Weights of a small transformer language model: 10.7M parameters, no biases in attention or MLP.
MLP neurons of a small language model. Each row is named by its layer, matrix (up: input weights; down: output weights) and neuron, and shows model dimensions 176-239. Each number is 50 + 10 x the weight over its row's rms, rounded and kept within 0 to 99.
A block is one neuron, or neurons of one layer that tend to fire together. After each block is what it responds to, as a language model described it from the Wikipedia text at the highest values.

L3.up37:44 52 56 30 58 55 50 53 16 48 21 56 49 36 43 47 60 53 44 41 42 33 61 61 44 52 60 39 51 52 77 44 46 65 73 47 47 42 64 69 56 56 67 54 48 56 44 44 63 40 51 44 56 50 36 49 62 54 31 59 56 49 40 40
L3.down37:42 51 54 54 38 57 68 36 65 48 57 47 51 53 41 56 48 45 41 45 45 49 40 42 61 60 57 51 52 48 48 52 44 65 56 43 55 30 56 56 33 48 75 33 45 44 52 59 46 42 56 36 37 58 48 53 66 42 55 55 37 65 38 56
L3.up153:44 67 59 51 40 49 48 61 43 55 63 57 24 36 38 39 63 56 55 52 32 47 43 42 44 71 58 48 43 51 57 44 73 55 60 63 52 30 69 62 50 68 59 28 63 47 59 49 41 59 48 45 54 39 30 54 40 63 28 55 43 49 58 31
L3.down153:48 33 51 40 59 45 45 46 49 31 53 44 32 75 58 51 51 51 35 48 52 58 31 68 56 62 45 58 54 65 52 51 45 67 43 45 58 26 61 40 52 48 53 51 39 56 44 49 40 40 49 50 36 46 50 43 35 50 40 55 43 55 44 50
L3.up304:39 55 70 50 58 53 42 43 40 46 37 45 34 41 54 61 48 49 33 44 50 43 41 61 67 61 54 37 62 41 56 45 45 52 41 46 53 49 61 43 49 51 33 56 53 28 59 57 54 44 48 66 54 51 28 52 53 49 60 54 56 44 57 46
L3.down304:54 57 60 39 61 56 48 43 54 50 59 28 58 50 41 39 37 45 42 47 40 54 46 62 57 55 47 68 65 48 33 51 41 61 47 40 51 56 57 46 31 49 22 56 47 51 62 57 62 37 37 50 52 67 54 49 50 39 56 33 55 58 56 31
L3.up778:47 50 59 47 62 40 53 41 39 51 46 53 45 48 59 41 55 48 63 61 46 36 43 56 42 61 43 46 40 29 31 59 56 56 57 48 41 54 72 49 48 62 53 54 49 31 68 62 52 45 43 45 55 49 52 48 46 44 52 59 42 54 63 65
L3.down778:43 55 56 54 46 49 40 31 49 43 41 42 61 59 63 36 39 57 42 59 41 43 65 47 57 73 40 65 33 57 39 59 43 71 57 48 58 56 58 66 49 60 55 36 36 35 45 63 50 56 34 56 63 58 48 52 45 40 58 38 58 35 56 58
Responds to: Complement-introducing connectors. Prepositions and punctuation that introduce the noun phrase, name or list that follows, like "consisted of", "known as", "succeeded by", "Synonyms:", "including", plus section heading marks.

L3.up11:56 56 61 62 68 68 43 49 54 51 50 38 39 48 37 52 62 52 59 41 39 54 59 34 32 48 53 38 43 46 54 39 54 50 65 52 64 22 48 55 46 53 48 55 49 60 44 63 44 57 54 53 47 56 28 50 57 65 40 24 55 62 67 56
L3.down11:56 63 48 31 66 53 44 40 34 49 67 58 49 48 62 55 43 43 52 53 58 47 63 60 43 48 53 56 56 36 55 47 26 56 24 57 64 56 46 66 59 55 70 40 41 56 53 61 49 53 49 42 47 34 57 49 43 42 65 62 51 45 54 56
L3.up169:56 34 38 68 51 41 52 54 48 57 43 45 58 52 50 60 59 31 73 57 58 36 49 54 59 48 44 50 42 46 58 49 36 66 50 43 37 43 53 49 42 44 46 45 49 46 40 65 41 58 52 45 53 43 69 42 61 61 42 51 46 53 49 29
L3.down169:53 45 34 53 67 36 59 48 47 49 59 66 56 51 45 70 56 45 51 75 29 32 55 52 51 45 65 74 54 47 50 48 42 59 58 45 53 43 58 46 52 41 42 47 52 38 55 55 36 40 59 43 42 57 41 53 44 56 59 55 35 47 41 44
L3.up267:62 41 56 59 80 51 57 49 37 58 46 50 51 40 39 44 51 57 47 44 39 44 55 54 48 39 34 56 54 55 49 66 45 50 58 65 57 49 70 45 38 66 45 64 44 51 66 60 37 58 54 74 51 46 40 42 51 23 48 39 38 58 44 53
L3.down267:46 64 46 47 64 46 65 47 61 35 43 49 31 55 33 54 57 68 55 36 60 48 34 52 36 51 63 40 43 40 51 51 39 42 33 51 49 53 51 58 49 48 67 31 65 44 38 52 48 52 48 55 57 62 43 55 73 40 60 45 41 40 47 65
L3.up601:71 43 50 51 48 65 33 44 43 58 70 55 44 48 62 44 60 26 65 49 49 69 52 59 53 49 50 69 43 37 54 43 59 50 48 54 40 58 52 49 47 45 58 55 51 51 48 48 40 49 41 43 50 44 41 50 42 38 51 36 59 50 38 34
L3.down601:60 51 42 48 55 62 29 65 64 43 61 41 48 59 40 62 47 49 54 47 43 53 33 39 59 56 26 64 48 41 53 53 43 40 46 41 41 57 34 64 50 60 71 62 57 54 46 43 48 39 40 51 54 60 51 37 45 60 56 46 41 50 59 50
Responds to: Past-tense word endings. Final word-piece completing a split past-tense verb or participle, such as design-ated, establ-ished, st-ated; also nationality endings (Afr-ican), possessive 's, and blank table cells.

L7.up56:66 51 49 40 43 54 37 57 46 38 46 56 48 43 41 72 54 59 49 52 51 60 38 61 54 55 62 51 45 53 50 46 44 56 50 43 38 41 52 59 66 43 53 49 62 47 59 55 60 45 44 47 44 52 49 55 40 50 38 57 29 65 40 31
L7.down56:56 44 34 49 49 38 36 63 45 36 53 50 58 35 54 54 30 35 41 52 55 43 40 63 50 64 48 59 45 77 56 30 31 64 44 49 56 57 56 52 43 52 57 37 52 55 51 63 47 58 70 58 57 49 44 57 46 58 50 67 56 50 43 41
Responds to: Split verb endings. The closing word-piece of a verb broken into fragments, just before its object or complement, e.g. provid|e, giv|es, reve|als, advoc|ate.

L3.up378:66 60 64 59 47 61 51 43 52 50 63 69 44 32 36 49 64 28 71 54 64 59 55 51 68 29 78 52 47 47 54 54 48 59 55 37 49 31 52 43 59 57 59 40 63 46 63 47 42 54 61 52 51 71 66 41 53 47 41 45 55 40 56 37
L3.down378:41 47 48 54 36 54 49 57 53 55 49 62 65 39 50 40 52 61 35 57 41 70 47 55 53 59 47 60 45 47 56 40 58 39 53 36 52 52 61 38 51 59 45 50 44 32 37 33 48 61 46 65 55 58 67 49 35 41 59 70 51 60 69 59
L3.up401:62 56 64 54 47 58 64 47 51 55 36 38 29 53 57 48 48 43 34 08 69 71 57 54 64 62 42 38 50 56 45 29 52 61 52 50 52 34 49 44 62 49 66 59 61 54 46 79 73 54 38 42 56 47 46 50 50 56 61 43 34 42 47 61
L3.down401:34 46 44 27 58 45 29 51 48 41 47 45 58 56 53 43 50 66 57 74 47 36 56 47 42 55 41 48 45 49 55 55 48 61 60 47 77 53 50 42 47 51 46 53 59 55 47 36 38 57 63 28 39 65 67 63 59 59 62 57 47 48 59 35
L3.up487:43 53 49 44 45 53 46 60 47 39 51 45 52 37 45 59 47 45 45 39 59 48 78 67 49 51 34 59 55 51 72 47 48 63 58 48 46 53 50 58 49 41 59 48 35 34 38 53 58 57 49 62 61 54 53 68 59 47 44 42 58 51 56 51
L3.down487:53 60 52 30 65 43 54 42 44 41 45 56 62 59 45 55 68 60 51 72 45 35 57 51 50 57 72 41 37 35 51 55 42 54 50 63 54 49 53 43 57 74 47 54 57 59 54 36 44 38 41 56 54 36 47 55 42 46 43 43 41 35 56 47
L3.up793:50 53 48 52 51 74 62 43 34 36 51 48 69 38 45 48 60 38 35 63 53 54 44 50 60 45 41 60 51 59 62 43 50 51 41 48 49 55 51 37 27 56 35 52 54 52 36 47 38 51 54 44 56 50 59 60 60 58 69 35 47 56 32 44
L3.down793:66 61 46 63 39 42 57 77 48 51 44 59 39 60 53 48 43 65 74 56 55 45 51 42 45 35 56 43 45 38 73 52 46 67 26 46 56 41 58 49 39 48 49 54 35 31 62 36 63 51 49 64 39 38 44 48 55 40 57 39 59 63 60 58
Responds to: Med- stems and subjects. Either the word piece Med/med opening media, medicine, medal or medical, or subject nouns and pronouns right before a verb (population was, police were, which takes).

L7.up86:45 46 56 54 42 50 38 35 29 51 61 55 50 54 49 62 57 41 62 61 46 56 68 43 43 38 43 62 48 57 67 42 40 52 64 52 69 42 53 38 34 50 67 55 42 50 60 65 46 55 40 55 56 35 35 37 38 70 46 49 40 31 61 58
L7.down86:77 50 54 59 35 38 47 56 48 51 55 42 62 58 60 51 31 49 41 59 73 47 56 44 50 44 60 37 58 46 36 50 49 40 47 56 53 54 47 48 44 69 43 27 58 70 29 55 48 62 52 45 62 39 69 69 54 48 63 37 40 59 50 55
Responds to: Sentence-subject head nouns. Final token of a sentence-opening subject noun after "The" (name, song, term, use) or relative which/that/it, right before the verb.

L9.up83:56 48 61 46 47 46 52 63 59 46 60 53 35 46 40 61 53 41 50 51 38 42 42 58 39 51 65 53 44 51 48 64 54 74 55 20 41 59 58 50 37 56 48 32 70 46 62 43 73 50 51 38 55 37 43 49 54 54 45 45 66 44 43 49
L9.down83:61 49 38 43 52 60 53 66 60 69 44 52 70 47 59 58 47 32 59 56 55 50 37 39 38 45 57 31 44 43 68 49 40 40 77 45 34 52 43 37 49 32 50 59 67 64 52 49 55 54 55 64 45 36 40 43 66 44 25 51 49 69 52 37
L9.up289:54 53 39 71 45 51 53 64 37 56 46 39 43 55 39 45 41 54 49 47 67 07 52 41 39 61 71 40 65 39 61 55 39 39 43 50 53 43 74 48 58 42 59 41 54 48 61 48 69 41 64 58 35 43 31 57 45 51 45 61 45 43 41 38
L9.down289:55 61 46 42 40 51 58 54 43 51 51 77 46 40 34 48 58 49 58 50 41 60 51 51 73 47 34 57 36 57 51 40 55 59 32 26 48 44 42 37 49 50 65 42 59 41 48 59 54 65 43 51 55 48 48 54 48 70 44 50 61 62 48 59
L9.up682:45 53 53 40 49 45 47 60 45 44 52 43 53 39 32 51 52 54 75 36 38 62 46 59 52 40 46 54 60 37 59 35 55 43 44 55 51 45 49 69 47 49 54 31 58 57 45 62 34 51 44 44 60 65 71 63 43 50 57 59 57 72 45 33
L9.down682:35 36 39 48 40 54 54 33 52 36 52 41 53 51 44 48 46 56 53 38 39 49 52 43 50 56 51 34 55 47 61 40 37 50 61 55 43 55 35 54 40 52 66 40 48 58 48 48 60 56 55 43 36 60 40 51 54 41 50 35 47 48 42 49
L9.up728:54 52 59 51 45 35 49 61 46 48 31 48 46 41 41 65 59 52 61 38 46 39 48 68 45 35 55 42 49 54 58 53 41 52 52 42 51 39 40 61 48 42 64 33 63 52 54 71 48 34 57 41 34 60 43 54 59 41 40 67 51 64 34 32
L9.down728:46 40 54 48 49 58 59 39 55 48 44 46 46 42 39 49 48 40 48 53 54 53 46 48 48 48 53 46 36 55 49 51 32 57 56 44 53 54 48 48 49 56 53 37 64 38 40 59 50 51 47 49 48 53 46 44 56 37 27 48 21 68 42 45
Responds to: Verb-governed prepositions. Prepositions and verb endings that close a verb or noun phrase and open a following noun phrase, e.g. led to, result of, known as.

L7.up11:65 44 57 59 47 81 48 54 71 36 55 47 44 58 37 52 53 67 42 46 32 49 40 67 53 55 42 45 47 72 47 52 53 50 59 43 36 50 34 46 59 61 52 30 66 36 52 53 49 65 37 62 23 56 56 24 58 48 50 51 57 45 51 53
L7.down11:42 50 40 35 56 60 46 40 62 55 54 46 64 49 65 39 24 46 51 40 50 48 57 56 54 63 55 47 46 40 54 34 64 40 53 47 45 46 54 41 63 58 47 75 35 42 54 52 41 55 54 49 39 57 58 45 49 35 63 61 49 53 37 56
Responds to: Passive participle endings. Past-participle suffixes like -ed or -ted closing a verb split into pieces, mostly passive after was/is/be and before by/in/to, e.g. convic-ted, introduc-ed, ca-used; also word-opening pieces like rec- (recovered, Reception, record).

L9.up241:55 44 55 47 42 45 50 43 57 52 46 40 49 41 74 66 65 59 44 72 42 49 37 35 43 60 47 60 53 45 63 60 57 48 52 42 48 47 43 41 52 47 37 38 61 49 38 54 20 55 37 44 36 59 53 45 38 48 30 42 46 42 46 43
L9.down241:60 40 63 49 38 34 28 44 49 43 61 56 40 72 41 45 36 58 56 56 46 47 63 59 61 66 44 50 60 46 50 34 50 53 36 69 49 53 45 74 45 44 50 67 46 46 19 45 69 40 52 65 42 50 74 51 57 57 39 47 55 56 47 46
L9.up354:51 51 53 36 49 55 65 38 47 34 59 50 50 61 47 53 31 69 48 46 33 46 70 43 24 40 53 42 40 62 58 56 58 63 38 58 60 53 55 43 47 52 67 52 54 50 71 51 42 44 52 38 38 51 64 58 53 38 71 51 40 39 35 43
L9.down354:62 24 29 56 48 25 50 47 44 43 42 51 56 27 73 38 35 51 61 66 74 50 35 45 47 60 48 50 37 46 42 45 47 58 61 45 44 64 45 34 55 41 40 50 50 53 55 48 49 33 49 60 66 51 39 62 46 42 59 52 55 49 41 62
L9.up370:71 51 63 49 49 49 39 48 52 57 52 67 57 72 59 32 48 44 42 33 39 54 50 58 54 39 50 58 47 69 51 38 42 61 75 57 43 50 28 57 42 58 56 44 63 55 50 51 30 49 41 50 40 56 56 54 53 47 50 54 43 28 51 55
L9.down370:60 55 46 42 58 31 47 45 51 65 37 43 49 49 47 69 45 36 50 55 44 33 52 46 28 47 46 51 37 38 49 53 54 34 40 55 57 70 46 48 39 56 62 35 49 56 52 59 57 55 43 32 45 46 61 43 58 42 55 47 49 52 54 51
L9.up411:64 43 51 51 54 57 51 38 50 37 47 45 42 61 56 52 66 65 56 40 35 57 58 25 59 64 35 39 53 37 39 40 61 62 54 54 55 52 39 64 57 58 53 42 42 50 52 48 50 34 55 65 49 58 63 49 53 49 53 33 57 64 49 53
L9.down411:45 32 51 45 43 54 56 53 49 45 37 38 51 40 40 28 56 53 43 60 51 61 37 57 58 54 67 52 42 67 41 38 49 47 59 45 50 55 49 66 45 59 48 55 57 52 49 67 47 57 34 52 53 60 64 58 53 48 47 45 38 43 42 54
Responds to: Passive past participles. Past-participle endings in passive constructions after was, is, or be, just before by, in, to, or as, e.g. uncovered, used, known, released.

L3.up142:54 68 58 51 60 41 61 50 66 46 66 57 56 54 48 36 51 42 66 45 38 52 52 43 62 43 47 57 50 61 47 47 39 37 44 47 39 49 29 70 49 59 62 37 71 40 66 56 66 56 59 31 55 54 31 39 52 53 39 48 61 40 49 34
L3.down142:57 40 49 54 66 50 34 55 46 58 45 52 56 60 45 54 59 43 42 36 64 48 24 53 53 26 61 40 24 48 55 40 47 58 49 36 49 56 73 47 47 31 40 38 53 59 61 71 42 47 40 33 71 57 61 37 45 51 59 62 48 71 38 56
L3.up572:37 43 54 49 44 40 51 50 42 26 65 59 45 49 63 45 35 60 68 64 37 56 58 45 48 45 60 48 47 53 47 64 43 49 55 54 49 38 41 46 75 29 51 32 47 46 45 55 60 50 53 44 48 54 33 35 41 57 39 56 47 30 59 47
L3.down572:44 56 48 48 52 43 43 52 53 48 65 61 56 54 36 57 57 45 39 53 37 64 69 57 51 54 56 44 55 58 54 46 47 37 38 66 36 55 49 44 55 65 67 58 32 58 46 49 56 41 64 57 67 62 53 47 37 70 45 45 46 51 39 46
L3.up625:45 55 54 50 69 47 45 46 56 59 83 54 53 37 60 16 62 45 44 43 41 49 54 39 65 52 56 46 57 48 40 59 36 39 51 66 39 49 34 50 44 36 66 48 58 52 66 36 51 68 39 55 61 65 39 38 38 56 37 47 56 55 57 53
L3.down625:38 35 49 39 45 40 52 33 60 49 64 59 56 47 50 28 38 44 48 58 45 50 41 53 36 52 59 61 48 30 46 54 49 59 62 49 61 57 57 58 39 54 58 35 53 51 50 48 42 51 50 55 39 62 58 46 66 38 55 60 56 59 57 46
L3.up676:41 55 41 49 46 48 53 73 57 68 61 52 52 56 40 53 42 38 48 50 67 66 53 40 34 46 47 57 26 50 49 33 66 39 52 33 49 36 37 53 46 60 52 55 47 55 60 50 69 56 30 47 56 69 44 55 46 55 31 41 67 53 55 54
L3.down676:55 41 47 44 65 54 51 44 49 60 40 59 54 41 51 44 34 38 53 39 52 37 44 66 59 42 67 58 56 54 49 58 41 44 45 51 49 62 65 47 49 24 47 54 54 55 53 58 29 49 60 50 27 45 53 47 81 55 43 50 44 57 48 31
Responds to: Incomplete word-start fragments. Opening or middle word pieces that need completion, especially adi in radio, inter- (interactive, internal), vari- (various), ad- (adoptive), plus the article a.

L9.up74:62 71 54 61 63 43 56 62 66 49 44 58 40 51 54 41 54 43 46 48 54 44 42 42 37 58 46 64 39 40 74 63 42 46 43 56 43 46 50 57 56 52 55 42 50 55 60 53 50 50 27 43 44 51 40 61 57 49 33 60 79 61 46 46
L9.down74:62 42 56 56 59 49 51 32 47 73 30 50 57 39 55 54 56 37 51 58 58 70 50 41 49 46 40 35 27 46 36 54 50 43 54 82 67 44 48 44 60 29 43 41 30 40 16 39 29 64 68 61 46 60 41 52 47 44 61 49 37 51 49 52
L9.up237:55 51 61 54 57 47 61 39 64 48 45 47 45 75 63 33 45 59 42 36 56 47 42 43 58 54 49 48 57 49 68 46 57 40 52 50 52 55 50 51 57 57 61 48 70 47 48 51 55 24 55 59 60 36 44 61 41 44 46 59 66 50 53 42
L9.down237:52 44 43 34 32 32 32 55 58 49 40 37 56 76 54 43 59 52 62 57 31 64 47 45 63 56 39 59 56 59 64 43 45 57 46 35 64 62 50 53 67 45 30 56 50 44 40 48 49 52 32 33 65 36 48 47 44 37 56 50 44 45 55 36
L9.up555:62 53 35 72 53 46 48 37 54 48 49 31 49 51 57 41 49 55 46 40 50 43 39 30 52 60 52 52 46 74 53 45 47 40 45 43 23 57 55 59 46 36 60 59 39 59 45 51 53 72 35 48 38 51 39 63 61 64 53 49 67 32 54 41
L9.down555:70 32 57 38 42 54 58 32 59 63 50 43 50 62 35 41 60 52 74 64 68 35 72 63 56 63 40 51 38 54 49 45 57 44 54 54 51 52 52 45 44 42 51 49 41 42 55 51 58 51 44 37 57 54 43 50 51 67 55 61 23 49 54 43
L9.up618:48 38 50 55 44 65 48 51 55 58 38 54 48 65 45 70 50 38 44 47 55 72 51 52 43 45 41 52 39 46 56 58 56 55 48 32 46 29 43 54 35 52 52 47 53 61 41 43 52 31 62 54 51 47 48 53 39 46 45 56 61 30 40 46
L9.down618:44 48 49 59 44 61 47 53 41 46 74 49 42 43 61 37 47 39 49 45 40 59 45 43 55 44 58 40 34 55 40 62 41 54 67 52 43 46 54 39 58 51 52 45 48 60 48 51 46 42 56 53 53 39 55 47 29 51 46 65 52 60 52 43
Responds to: Mid-word vowel fragments. Short vowel-led pieces inside words split after a stem, strongest al in health/healthcare, also ad in reading, at in threaten; also the article a and re-.

L7.up411:56 53 59 34 42 56 46 45 48 59 50 54 48 56 67 36 53 37 54 55 43 43 33 43 47 48 45 46 50 53 60 48 41 53 55 53 52 57 64 51 26 62 51 29 36 31 69 50 69 51 39 59 46 53 57 62 65 60 57 46 54 60 51 54
L7.down411:50 53 68 43 35 37 45 39 65 57 49 51 38 36 38 43 42 52 47 57 51 75 33 55 54 52 65 49 62 58 53 72 55 53 43 51 52 41 50 38 61 38 55 55 48 58 54 49 65 53 58 53 48 35 44 54 62 46 48 68 48 57 47 48
Responds to: Mid-word split fragments. Word-internal fragments right after an odd split of a common word, especially "en" in te|en|age, Que|en, Pho|en|ix, plus re|p|utation, Don'|t.